Part of a small language model's weights: 13 layers.
MLP neurons of a small language model. Each row is named by its layer, matrix (gate and up: input weights) and neuron, and shows model dimensions 0-95. Each number is 128 + 24 x the weight over its row's rms, rounded and kept within 0 to 255. Numbers have three digits each. A neuron's up and down rows have the sign that makes its largest values positive.
Before each neuron's rows, "fires on" lists the tokens most often at its 100 highest values on Wikipedia text that the model never trained on.

fires on: ":", " and", ",", " but"
L9.gate204:123128158113123137150149143152123142147126133112135149169126138163093128087172102160129120108129126133147109141182097097141153103079151167117098155108113070127137179079102089108152116113142141134121135108152102138124106088131111141071127150153115128107068147110073129138146129144169153133
L9.up204:103123162139130112082142102123149107144144148120105108137113135153117148089126113104128144135178155131182117126124125118161134130154142107096143068112130108135127173093098151127120120139154165136145171142106128143132116115125141142135108100126119146119151105111156124076163137115184122151

fires on: " ", " line", " through", " along"
L3.gate244:101113106103170100150123151103087111063152148132124114172136149116125106126115127156114142193132119142136150106106144120145145153141159131170131132144148139143148106100097136091122144174109106140125092055133081131171136126163125097160090163151136127102159088153096130119142082075150086124
L3.up244:121147121131125116120157158108145103130119136110132152131125124110100124143153112142105130130152140124108166121099103140126093111094156140135143117123115084140166163182150112089110102135121128093106161119125108087102111123198083142166087118115174115125123117104076137100149109142123098066

fires on: " was", " would", " did"
L2.gate160:156116105122160071131172148126137154159101118155128167160080124110121128128121160174123146132140127153081170128099146098133149154123166091176115118123163096183118124117139107096156137094135139098121081132152122127127106129122136151133117127108103157127149120121120124135143151175134147113
L2.up160:102145156111166166157138138180124097135155118130147140147115132143166147155119137114126122179145131139124170177121126105139136108115143127161072149149116073133144096142149086140121140184084132135133137097152162151150111108130129134157099140125141113097168128123110133088125160144066114075

fires on: "th", " the", "=", "nd", " born", "born"
L8.gate286:121125127164088099107136153164129154168123116151112132146117138095168143121168120175135117129123163119118111130129175081161078139114084136098151148158082117089141105103149148113122114155147105120154126154127129151087114122122120075102126172117140129134141130149104118096100135124151152119
L8.up286:090082099112133104130141105118169121127166139137129117166068102127129153094108163076115099114109115115088131113130133097136125119160172140102111107139159108093108103152103125139154107080135070146091097148129101106109141173146131149120127091105113115158139113102149136100157154098136179143

fires on: ":", " (", "|", "-"
L7.gate30:111155104098117076140112141169201116131161147107160067143104092145085159128125124098081097117111116116113139127144133135128132168128141126110096120107117093144158130128088111139109095145135116130092143096162144151104140141119127100138120124141145158115133152103093193120151129108156163115
L7.up30:114102062165135127131147125146125103118115168120158159107119155131113134118121130130122122131092129134120129134130141141095128149129126158196134139101146103174117134186109126143134110156121114124082141104154163113142136153109156174096115092137145101102129111135091157116151098168129178090

fires on: "ar", "ur", "l", "\n", "r"
L8.gate235:141132132181124120110121177135102145106103129140142140140126108121139104163136108140169128116098156126108111149088153137101085106125128137140094138182187159157106120112115123109159128142121133160101110105143107142185113162125065151154121131122125125093122142122106167133142153119104094154
L8.up235:093140160151120116111155132161092127148136165188132112122111139112134129117100156185125158153154122133145101134153117143124173104160138107124101138084093154136094100123127128116131122145106158124134112080153128143147118155082096124175113158122105105122157084141080151117147091117117109131

fires on: ",", "id", " and", "-", "ley", " family"
L7.gate287:124118151109143126163139114152069129146132100141094121147159134166126148147124136135134144128114127113179171165092120099106111059132135113108109103137136095101116117100136139138117145132096113148105124150151117107087122133168115155085149112119128097148082136071109123158142141134153126148
L7.up287:089107147123169150158124133130153157141122122091134103211142088138128158117125133127122154093146121095155113122087104107087115130126127107140123140160165084134127109160093164180154137102143122130143114120125165129157115100171138134094161083166118158115120136120097137110154118142123150138

fires on: " cont", " ret", " Ret", " int", " att"
L3.gate113:143101138121137148162139161156124113093134133149104123131162116105123135097072142133157129153099143101155113134105138099116119120074114129145116115108137157147124131146124134080151188108130092164123091128152129128166114126126118100166083153118105140106113092148154152120120150152146100113
L3.up113:173069139164120147152131078079099091102108145157121123141132142117178148151117134133132124163112132129159100146130124121097166119119156114099095116126119112177115122108161155140126153141158134118146068169154077105192104127116122142126111115117125140104126132137127134089150169142092148153

fires on: " but", " Washington", "ont", " Angeles", " Dist", " Del"
L3.gate363:081104145125169060111115131080103085086179135145085092136088091118137129107123129148121145132129083128158173098141114120159161103149147169117171157132084131166103091092129127131149157137105129130135135071130124113159123123138129090135120105110120108118113145142140128109106126127147071119
L3.up363:132155115090076116148103141087136084083141150140128095090146115141090152141101121148125124151169134128157134116154116116114133110126154125106155144118114109099097125102161146094116146129142138138139122109165137139156108093155144126133147151121108139138141148141164091103112121102157090110

fires on: ":", " (", "et"
L8.gate88:132102151138092127138071137104161138125182092099147093118100133130133131081110115164098077121148138152146085137111108120117136153114130167123155113184123137100136108119116118138121097156107109098127118138159117124091155136142139146102125076153089173136155125124119149129113125112133111115
L8.up88:152148120147114129171135138142145143151130155107145107066159086078168150158133107138116118052100098138150120170089120090142119111122127110140112146126118098152088101183110160136151090109139146148156095127156140140149108124119132115116108086159154106070121141116156124091152141120138157100

fires on: " ", " m", "ug"
L10.gate289:088146087116136146146069125131101133115104168080094122122130109170106154125097104176131105121088149117147113123140122111115119163142185116167129134121163127147155105123111129127116113152123147141148142065133132142106093112109109140130159177147160128134099132131060143121119082147125123075
L10.up289:141114117082135091172097112103103133146096171121103134089170133126124156107151108140113156119115090105133101171132128127149084151089127144117136154138121127132133124147152125113156104127134152084184145106136086161111105102111093098124114166112110105107124092131134118101136065110131117114

fires on: "av", " record", " game", " film", "iew", " score"
L3.gate207:176144111123132137140136107159114146138104126165138132169155095160147100103116128147123125114083146124113187131135127111120153057145134128185139151134158094139152168141103115172154120120173086164126159139177154123088118124134161146089117149144099143105146155118112107161134170157100152163
L3.up207:134125152117146123134174111101139103142084153153167152118168129136116133145097114119134133089126120145118125111097157146111171137143091141147082084121124110120145138128150147122112150160169128122126136095102120125110159146115170090141149134183105147124156136154131156149192133112123128133

fires on: ".", "-", "er", "al", "ol", " all"
L8.gate18:136125132125136151135069137120143148122112093155158120133138123115093066148156128125119132094136152139144104140128171136150123113161116126159173114114122072140116124076114080125178116191093115139159101174159143132149129143179141132120099116133137153139122166129135136180117116141115138153
L8.up18:117174123118101119132115077129091133110144124072138149138096133145116149072095116110144157114128133149110126121177152141086170166108087112115077113132149123141139128101136131099137142102118160112177140121136098105112135101146147152124143095076122135119145067133128164151132121141132089116

fires on: " a", " tri", "ing", "'"
L10.gate11:132142137154111107131143166106143138139171131103101124108142110127114180164157119130152088144120152104118078125109149071084097087150142148150112132103129120170064158154076119131143116152150129113111163105102139127138116130088151144155124158103125148127102090119154141122091138131110142110
L10.up11:109094128155142113127190100110156135100155153120111118130096173083113131137105115124103111114156163127167181123110101136192147140145148159135132145121117131101124110123142126166141112128123138120133144111137139161145154116118155097143146142101166136125125140102161144086110120121114116138

fires on: "st", " St", "St", "gr", " of", " gr"
L10.gate301:118115150134100122118144112092145096134134158075127133122128095105159146158104064114145100137126159115136166151105159106101104131096117101169123135079142168114107136133120188113118123157175125166150134083115138124109121131127126167111149117131114135107151186091134142159136119117127144153
L10.up301:155107162138146123142089116117122095146101144112158135131119128120126177175134145083135082131149128116101138135134123130088118157109125052171130114105113113130139098101109075116120126127135145081136085099162159166143128136053133140133127117104135125111154072155132128134154135167128086083

fires on: ".", " le", ":", "-"
L7.gate212:115152099088146105144101162132156118136142137079149103153151102134092111150094095135185111085172197144119130105113140170111149165147139113147104160106125085072104140123113126100139139124138115137151117100133128141109119144160163142096116137135116126139089131104126116170154092110160136143
L7.up212:121161124159181133149108123125131140188119153130122093095140106172114156103120131141121128122146131147082159144083158127119126142155122092119100088119176110164140157128129142152133118155105129155126117089119142093153116125217134133137101144109075180108139118170107145141125134115104151096

fires on: " (", " |", "is", "oy", "er", "ly"
L7.gate321:113142134119109104133089150113136134167124089137119080139075135132115116155136136136120129135192158104148108148094123124094157153096164098138094146125118090147120095131132126123117149163062092121125107132125141133128084142106144169105111149119093139123165135108142166130129161141126086125
L7.up321:108153107179124124094150139104118131147160141124152098128140136103147111131145101097137105131107075161144106054135124121135164126138162133145111122097117116107139094118126152114169102148131128133103112126100144136128159089114094136135138076151136098113140123108122110160160119134156090113

fires on: ",", " at", " by", "ect"
L9.gate94:123107135094118105082101154146131150157127119127099116154098100127086165123115102159143183131151144133121114147112162117113148134106171074092137121121151110139130134112149146129071120138111118133138121148139123143156123126136100160106122125136138152064085143117151135095124124104166101137
L9.up94:104160141157102131127137087117165104119143127105130130106124117137154144141092147161171119088148134133148177123133079130127136093107130141115098119141151140129108138143151091083141127094138105144150134136097091139117098103087101132126108124147117128084151113121152128136092133112154110111

fires on: ":", ",", " ft", "d"
L9.gate248:147109144126095125105105155152157130127113157122122120103142086153092153166193094129149146095116103148187156096157161102125130102090117162156180139133158164111154111093098108155130154167152108165092109117094117121122124094092155138112131112146153126129148155115142127134096135125156119165
L9.up248:115111114144120167121091134121085113153089139127146107132093089114146141095148118074161134137117109155169111086085118121120132115154129112141128114139099105104148086146117126145125092096094116122107133131157090177175160159107113087139108124158124137091143125173133133103143111153154135088

fires on: ",", " as", " including", " included", ":"
L10.gate19:120139093115112150155119104132098163150126154113147132118133112142114099094096107136150131140118129129107176110162129119132115132120158124095141120137119115129149163124167127127107143108050130096154096146124163109161111118119144124084094135141180163122115124142076134129145124140154127148
L10.up19:128129142136125101084147163169148137164130145181132137127176118090145140110123142125131124130135162138180149131085172118133138137136129128098107172110156153145130142132128170141153127113076129078165133157113139124113126093115091181190113115121119105099101119125130112134092138150132127130

fires on: " is", " ", "ov", " its", " also", " are"
L10.gate52:103127107120113110092139144135115162130148129129118127095150111095114121132124149103143177098146101098145137087133116134115097121116115108141096119132125162161187098121123140178133113119142101123166133090150108153145120110126144110148141130077190148124169105148066156097125127158122122112
L10.up52:130122164137140088130149135105144111122119112161129078122138117120147132114143141155103141096126097157176155148146114123146111134116144110156117140134103069153086110149146141122123146148122114057172155135131126143118103102144153141141104108158175138135127143085131153119151107155180071128

fires on: " (", " c", "M", " v", " M"
L9.gate154:102159071152124123098120156093090137103179110115113133085133159089125177145122111125071122111126113121134141133150123136132150180119098126134124102109107126069178146128158086128046116115111133083124154081146128136088124132126145119146163127080105108166126126136137140111129131114151092166
L9.up154:123107118087140143077122153139133142162081149089148114171104159164113123111126112128122133162131143178120099143167152116159091140131159158174128112152117135102107144128101149155107093121126087119121154101126144111134118149083165123156144145146140100104093081111123139125136133130100155079

fires on: " L", " He", "ha", " Kn", " W"
L10.gate72:144128091136140181113138169126089182129162127107115123133120125101113133139167079108108085134131167103113181115148134121154098145134157100150061179143132155146152141096126083107116155121166149108127112103107126191100091162092145128096138119108169129110142089149141106137161098096119134154
L10.up72:172082063127148140090142112208174122077141092174130111113158135122078108130131109099128105120132126113142142107150166157110103122137129093105098121133141123149123139143107115141142138094131129192143141108133121183152117119137140115113180130106142141171151121121140111152140107106101104168

fires on: " rest", "ess", "et", " ex", " Elect", "ens"
L7.gate62:092093097135078171126155101140168061144129146137152126169136111180121133128069112120154121127116118107133101111133138114144088136124092143134146129147118134100129108138081162101115098104120072114155117112154137121116118135141147168083118107145105128149171143098145148130146164085089107101
L7.up62:143139125158167142176137104136135110119114126103134096129115127116161108133089140138159154113113138132152144095158113124146149137166100110151136099143103127136087129153120127092133091138134110164084116093128169116166141123121180071143123121117165116131151143118124147102117117149104105148

fires on: " J", " the", " R", " L", " P", " D"
L10.gate14:124139088154119109135112127159115145144159118129124105117107118121070168140133121149147148101100144127137149119164170128138154151152124111143130123118120179108125116120159104141148148122144140120110125123119118119158137127147117149141174127145161147104128113141173156131125106094141161144
L10.up14:124134155214144134151133119190145106089109183159127107110086124127078150136142140118117122109133146148163118118177140135157110100160100136111133104089141128107141147110107171131140165113115149149132113101090135118135107102094124123130134126113151107103129121136116080094124137145101136150

fires on: ":", ".", "/", ";", "N", " ("
L8.gate318:163168142152129090167157112146095132151157163122121088124154140131175150083120119146108138090106117145111128112152125128138143154106074129164157119174139126130146099126148109153127154167146104110131158159164159164115174175168181144132110157143107098132117161083128143142126122122129121178
L8.up318:132188129114143147105107159151124147107096161115137131086140122120148135106133105160092105101107115168150128155093146109139133151138154151122139137148114109103150090156133150137096095095176133150159141158129110166097142146135127087134092127134168136104154135088136161107092121121115152102

fires on: "'", "end", ",", "und", "d", " sp"
L9.gate292:084119154136102090122128125142135113123114125125125109143159129108118131120120117099149155122128105130084086132113138107122139090130100116167131141140147162122130179129123111102101076151137155138104171127144124174135138151068144158119123179119134142112056141132124147089123132169107156149
L9.up292:152112046139128114123139189113165115130124139099150119124101071131117151124122131119108099152125163126146130096132124098100108154128113075141115148146119138105143100140129121070130102117144135128151149165094128140133117140064139147116132150099087100130116130112087077128105114097109127094